config.toml
d_model = 224
head_dim = 64
vocab_size = 512
activation = "swiglu"
norm = "rmsnorm"
norm_place = "out"
rope_base = 10000.0
tie_embeddings = true
parallel_block = false
init_std_up = 0.0246
optimizer = "cautious_adamw"
lr_head = 0.00551
z_loss = 0.0001
dataset = "wikipedia_en"
MLP neurons of a small language model. Each row is named by its layer, matrix (down: output weights) and neuron, and shows model dimensions 32-127. Each number is 50 + 12 x the weight over its row's rms, rounded and kept within 0 to 99. A neuron's up and down rows have the sign that makes its largest values positive.
After each neuron's rows, "fires before" lists the tokens most often just after its 100 highest values on Wikipedia text that the model never trained on.

L3.down217:40 44 55 51 56 61 47 54 60 57 60 60 40 34 57 25 57 39 34 61 60 76 53 42 43 39 57 37 58 43 46 62 34 55 65 50 50 38 47 61 63 61 42 36 25 40 90 51 34 50 34 64 43 53 14 40 44 22 44 48 45 45 41 48 49 69 49 40 61 36 49 47 64 66 88 53 56 41 58 28 58 46 59 40 37 49 61 56 22 63 48 40 47 53 33 68
fires before: "ce", "a", "at", "er", "f", "ep"

L6.down26:62 49 51 63 69 60 64 56 56 33 43 53 36 58 29 56 55 45 73 47 55 41 52 57 52 22 49 58 38 47 50 51 71 43 52 62 61 46 38 42 66 61 30 58 51 43 43 46 50 58 76 44 47 48 41 67 33 63 51 67 56 68 77 43 43 61 42 38 57 57 75 54 72 52 20 43 43 54 36 46 24 59 62 51 39 40 53 62 64 38 46 50 56 49 60 67
fires before: "a", "n", "er", "r", "l", "e"

L11.down119:48 65 51 58 40 52 53 59 49 62 58 49 37 50 55 66 57 57 34 36 39 45 56 46 51 48 51 79 75 51 53 49 21 44 54 39 53 44 57 55 44 55 65 51 56 58 45 59 55 48 65 49 50 57 41 75 37 54 56 49 57 36 60 61 60 51 43 60 39 60 59 57 43 43 32 73 58 62 53 29 56 31 68 52 43 52 68 18 58 61 43 55 31 43 20 75
fires before: " of", "ing", "ent", " to", "s", "d"

L8.down46:58 55 58 38 50 39 42 29 39 57 61 44 33 37 46 65 53 64 42 53 26 59 52 69 41 31 44 67 44 56 76 53 51 47 52 60 62 33 62 40 65 42 44 43 46 74 59 62 56 41 56 41 48 58 61 40 72 49 40 68 59 51 51 45 60 31 54 43 56 69 58 54 49 40 64 49 54 42 48 71 43 57 45 47 48 48 48 48 46 36 38 45 67 67 54 52
fires before: "f", "c", "m", "i", "v", "-"

L6.down114:40 43 44 60 51 63 42 79 46 62 39 44 48 42 56 42 48 45 51 40 33 74 50 53 69 57 55 35 49 55 27 59 50 55 24 59 62 43 53 44 59 44 40 38 41 53 53 46 49 34 55 65 16 52 73 43 50 53 58 52 54 48 68 67 47 29 53 47 48 60 42 63 52 60 68 56 66 41 60 34 76 45 49 47 42 52 36 63 51 49 61 66 59 38 37 53
fires before: "al", "ation", "n", " L", "is"

L8.down483:39 55 65 63 39 40 58 54 48 71 50 37 54 47 24 45 40 69 32 68 53 29 54 51 64 43 40 33 60 62 52 56 52 31 46 77 49 42 49 45 69 55 27 51 42 53 31 33 46 45 58 48 29 54 46 36 75 59 51 45 45 37 40 48 68 46 75 49 66 65 55 62 35 47 66 43 67 46 55 47 15 56 34 47 49 53 34 31 61 47 33 35 51 49 54 38
fires before: "t", "r", "i", "ic", "f", "m"

L2.down344:51 72 52 51 58 54 38 61 57 53 49 76 55 48 57 47 77 43 50 36 37 59 40 71 50 22 54 48 39 43 38 39 32 48 38 70 66 50 36 49 71 40 46 45 34 68 42 56 50 57 46 41 41 37 33 66 71 66 49 71 57 70 62 37 47 37 35 48 57 57 44 68 38 66 52 56 20 40 42 63 46 53 58 45 55 44 53 67 58 42 64 60 34 44 52 60
fires before: "ing", "er", "n", "s", "ed"

L6.down16:65 39 62 39 60 44 37 41 35 06 59 48 50 39 57 66 55 73 69 51 53 46 71 47 75 60 52 69 59 58 67 56 77 70 55 50 49 44 36 62 56 61 47 57 39 46 59 34 56 39 49 22 60 55 49 62 41 62 42 50 39 46 51 57 36 62 36 45 41 46 51 25 64 46 45 53 48 69 51 49 50 68 66 51 68 49 33 39 39 89 58 44 48 49 62 50
fires before: "g", "t", "ter", "ie", "ow"

L8.down20:55 66 70 54 49 47 52 40 73 34 36 49 61 59 29 43 62 49 27 49 29 48 56 39 63 48 30 38 24 27 31 49 64 45 42 36 52 72 57 50 51 46 45 60 63 45 54 42 60 56 57 23 57 64 50 37 52 43 25 51 57 46 52 41 47 42 31 58 47 53 59 71 45 59 67 62 35 33 63 51 66 41 73 47 44 52 64 38 43 37 34 54 48 31 53 58
fires before: "t", "s", "p", "b", "gh"

L8.down87:51 45 40 49 43 50 62 40 49 58 62 47 44 51 52 46 39 43 48 60 56 42 44 49 40 48 58 63 49 39 27 34 48 52 47 45 24 51 63 19 76 51 39 55 43 45 66 62 36 64 60 46 57 63 32 60 60 57 55 65 64 62 44 46 35 31 43 59 38 53 45 58 30 54 42 40 51 46 43 47 44 53 63 52 46 57 64 44 39 41 48 32 54 76 54 46
fires before: "ce", "y", "c", "g", "ction", "ge"

L10.down320:49 53 41 41 51 44 23 21 40 29 46 53 46 49 49 40 62 57 61 48 35 38 38 54 45 34 64 63 69 64 48 69 51 60 57 50 62 42 67 46 34 87 32 68 65 62 45 27 35 43 48 30 51 53 35 42 69 56 59 54 51 38 36 52 56 56 37 62 83 42 63 52 61 55 32 55 45 59 54 36 65 45 68 74 50 48 36 55 24 36 45 59 39 67 59 62
fires before: "or", "ed", "ric", "ter", "ri"

L6.down349:50 39 51 40 40 46 58 41 44 59 48 42 44 40 43 34 55 75 47 53 77 58 25 75 52 34 34 34 27 32 40 57 56 49 42 33 43 46 41 39 41 37 40 42 43 50 52 50 48 48 50 54 52 56 73 47 28 46 53 48 38 46 57 29 37 37 45 39 50 62 45 61 37 50 55 66 39 43 35 73 63 57 48 54 58 40 49 54 63 45 29 65 63 54 58 39
fires before: "|", "===", "==", "-", "19", "The"

L2.down66:29 66 54 45 39 40 37 58 65 47 70 56 23 53 49 51 21 48 52 49 67 34 28 33 60 42 58 47 49 53 37 68 55 72 44 47 69 24 32 59 39 47 21 61 82 63 44 44 55 50 55 64 43 65 62 40 52 51 47 44 65 63 60 69 69 46 48 55 62 54 42 29 36 54 52 29 45 54 36 61 47 34 30 43 60 33 49 55 60 36 72 46 57 57 44 63
fires before: "y", "ic", "in", " of", "1", "el"

L8.down252:55 55 46 27 59 55 27 15 57 62 53 57 27 47 49 42 51 50 39 63 63 63 53 67 45 31 49 56 42 55 53 46 44 59 50 38 17 64 51 42 43 65 52 43 44 61 52 67 46 52 55 66 51 72 21 46 48 50 30 64 31 60 61 48 36 50 31 70 30 54 47 88 72 56 66 56 38 54 70 41 25 44 40 63 40 56 50 59 49 60 55 28 36 56 58 52
fires before: "v", "ar", "qu", "f", "a", "p"

L9.down137:34 47 55 40 44 80 39 50 48 57 34 41 30 47 62 47 63 39 47 57 39 76 55 64 48 49 43 64 70 52 28 68 44 51 65 48 46 60 49 48 49 63 45 37 61 45 52 52 39 26 69 55 61 82 67 32 60 69 53 44 55 66 66 62 28 47 40 72 53 56 44 65 65 54 52 50 34 43 67 36 53 58 48 54 37 63 46 55 48 68 38 41 31 37 75 61
fires before: "is", "ion", "end", "x", "ue", "al"

L6.down257:53 51 38 53 51 78 45 32 49 41 64 19 61 50 46 45 47 26 52 68 31 64 50 55 54 57 42 56 37 66 39 51 39 63 45 39 56 61 46 10 80 48 43 54 41 63 44 46 33 60 51 58 42 62 23 72 43 44 36 56 58 63 36 35 52 65 54 53 47 45 57 57 34 62 36 55 62 35 53 55 28 31 59 57 53 52 60 52 67 16 47 36 58 49 22 56
fires before: "e", "y", "b", "es", "ce"

L6.down120:58 68 35 60 37 49 59 36 71 40 43 38 33 53 57 65 48 43 27 66 32 53 31 33 40 55 40 41 47 45 53 46 53 31 42 41 46 58 44 53 47 37 59 26 46 52 59 41 56 44 41 39 44 40 36 46 49 47 49 41 49 47 42 44 43 43 22 25 44 40 59 40 67 63 40 39 64 36 42 53 52 46 50 36 36 42 55 43 50 58 19 59 41 54 45 51
fires before: "gh", "se", "t", "s"

L6.down440:37 44 69 54 46 45 52 34 71 71 64 44 53 58 47 48 53 81 37 48 61 55 55 61 42 53 41 51 31 62 44 55 22 54 51 47 47 51 43 50 50 54 59 35 31 50 52 56 50 46 78 51 73 56 60 45 32 59 68 49 42 52 58 29 56 34 51 62 52 42 50 61 48 54 44 29 55 24 46 55 35 39 64 38 45 33 51 70 66 47 76 42 62 43 39 48
fires before: "=", "==", "P", "===", "o", "A"

L6.down222:38 53 49 49 34 52 38 44 47 64 69 80 31 34 60 50 58 26 48 50 65 55 31 32 37 70 52 33 53 46 32 52 61 59 37 54 65 45 45 73 64 39 56 46 36 48 45 54 38 64 46 41 53 69 35 51 32 30 45 54 54 57 36 44 59 56 50 70 50 47 35 29 57 25 65 37 38 68 46 54 44 45 62 64 42 60 48 37 41 53 39 63 59 41 48 51
fires before: "il", "it", "at", "a", "y"

L8.down354:53 31 46 57 54 58 32 44 32 46 61 59 60 41 72 55 53 61 46 68 67 51 43 62 61 45 53 49 28 76 66 35 53 39 56 45 44 54 49 54 59 76 52 44 57 29 46 26 24 40 71 46 58 47 37 48 45 67 57 53 59 52 41 63 39 21 61 50 31 55 68 53 64 62 49 59 52 57 72 47 59 43 44 55 66 77 44 33 49 66 64 42 41 51 49 30
fires before: "ter", "f", "g", "ric", "ot", "t"

L10.down463:44 63 48 59 37 21 44 71 57 26 54 51 36 66 56 68 47 73 45 60 31 44 60 49 45 50 45 66 43 47 58 39 58 73 65 63 37 72 46 60 46 70 64 47 65 53 44 74 64 48 47 26 60 32 60 59 49 54 51 68 55 34 67 49 57 50 54 57 25 52 52 50 58 40 58 82 45 43 43 63 53 40 55 59 60 52 50 58 71 56 45 65 60 38 38 50
fires before: "k", "d", "\n"

L8.down369:47 38 70 32 59 47 43 64 60 61 42 41 51 40 44 34 39 49 44 44 48 56 68 36 67 45 42 50 49 58 62 29 52 30 67 24 47 45 41 58 57 63 48 71 49 70 56 71 57 65 57 46 62 27 59 23 16 65 54 64 54 45 43 27 65 41 50 54 55 45 46 62 59 52 74 47 44 39 45 58 66 50 58 34 53 69 42 46 29 53 45 56 63 32 52 47
fires before: "ou", "ov", "n", "ain", "b", "l"

L6.down509:68 65 39 63 43 61 46 44 45 37 59 53 57 53 46 21 40 51 38 64 37 59 47 44 70 39 62 54 52 66 74 36 48 58 50 41 41 55 46 52 66 66 57 48 62 91 61 42 39 44 58 33 33 48 47 38 48 78 54 61 59 49 52 45 54 51 35 45 44 52 42 58 59 68 60 41 61 48 44 60 56 54 43 30 58 46 58 73 54 43 50 56 55 55 52 69
fires before: "n", "re", "ak", "b", "r", "en"

L2.down102:42 62 64 37 53 45 80 50 57 47 64 60 39 58 35 60 65 64 65 50 67 53 46 57 54 54 59 59 44 46 42 46 52 84 35 55 41 64 55 45 37 59 42 45 63 43 36 37 80 39 55 53 39 37 20 67 57 73 49 42 47 52 64 39 49 35 45 55 20 53 44 48 43 49 77 77 35 62 38 43 72 60 49 41 62 48 58 34 64 52 36 41 57 65 48 56
fires before: "\n"

L10.down465:38 63 39 60 41 57 30 51 55 34 46 35 45 61 70 47 48 64 39 47 50 56 52 34 54 65 64 63 61 31 46 51 49 53 53 44 57 52 30 49 59 52 52 58 41 48 46 53 54 48 48 47 50 37 33 55 47 50 46 62 49 41 29 62 36 71 24 37 51 64 71 44 69 47 58 58 48 34 77 75 49 41 46 46 46 53 52 48 66 46 50 59 38 70 44 39
fires before: "ot", "ber", "t", "l", "gh", "ent"

L2.down76:52 75 45 24 44 52 33 52 55 33 49 58 51 51 48 52 32 21 34 59 42 59 17 52 55 38 38 54 45 55 61 40 62 56 33 34 43 34 58 53 58 62 51 49 72 39 53 54 72 64 51 66 40 46 55 50 33 60 34 51 51 63 43 53 58 43 36 44 41 62 19 51 31 38 53 51 57 67 62 57 43 54 27 59 62 54 64 56 68 39 46 41 38 82 43 71
fires before: "\n", "ic", "y", " of"

L9.down366:20 59 47 55 52 45 43 66 35 34 56 63 56 64 71 67 39 66 36 59 43 66 51 31 67 41 55 72 53 53 67 57 63 50 26 43 32 44 60 50 67 40 69 55 46 81 55 45 46 50 43 44 36 44 45 57 49 49 42 63 25 56 68 51 42 58 34 59 35 57 42 24 48 27 32 60 59 51 55 68 49 54 75 56 58 62 52 63 69 55 44 61 42 45 47 40
fires before: "al", "is", "d", "an", "le", "or"

L2.down467:37 64 70 39 35 54 33 30 80 16 56 58 47 41 38 51 47 57 53 43 43 44 45 55 57 38 37 40 41 46 67 39 60 61 50 67 45 47 68 49 56 53 36 47 69 53 34 43 58 53 50 46 35 47 52 50 54 35 49 50 50 63 65 47 54 69 46 62 46 65 60 38 47 47 43 51 34 43 42 65 56 54 50 57 42 24 59 48 71 48 62 25 46 63 41 69
fires before: "ic", "y", " of", "ment"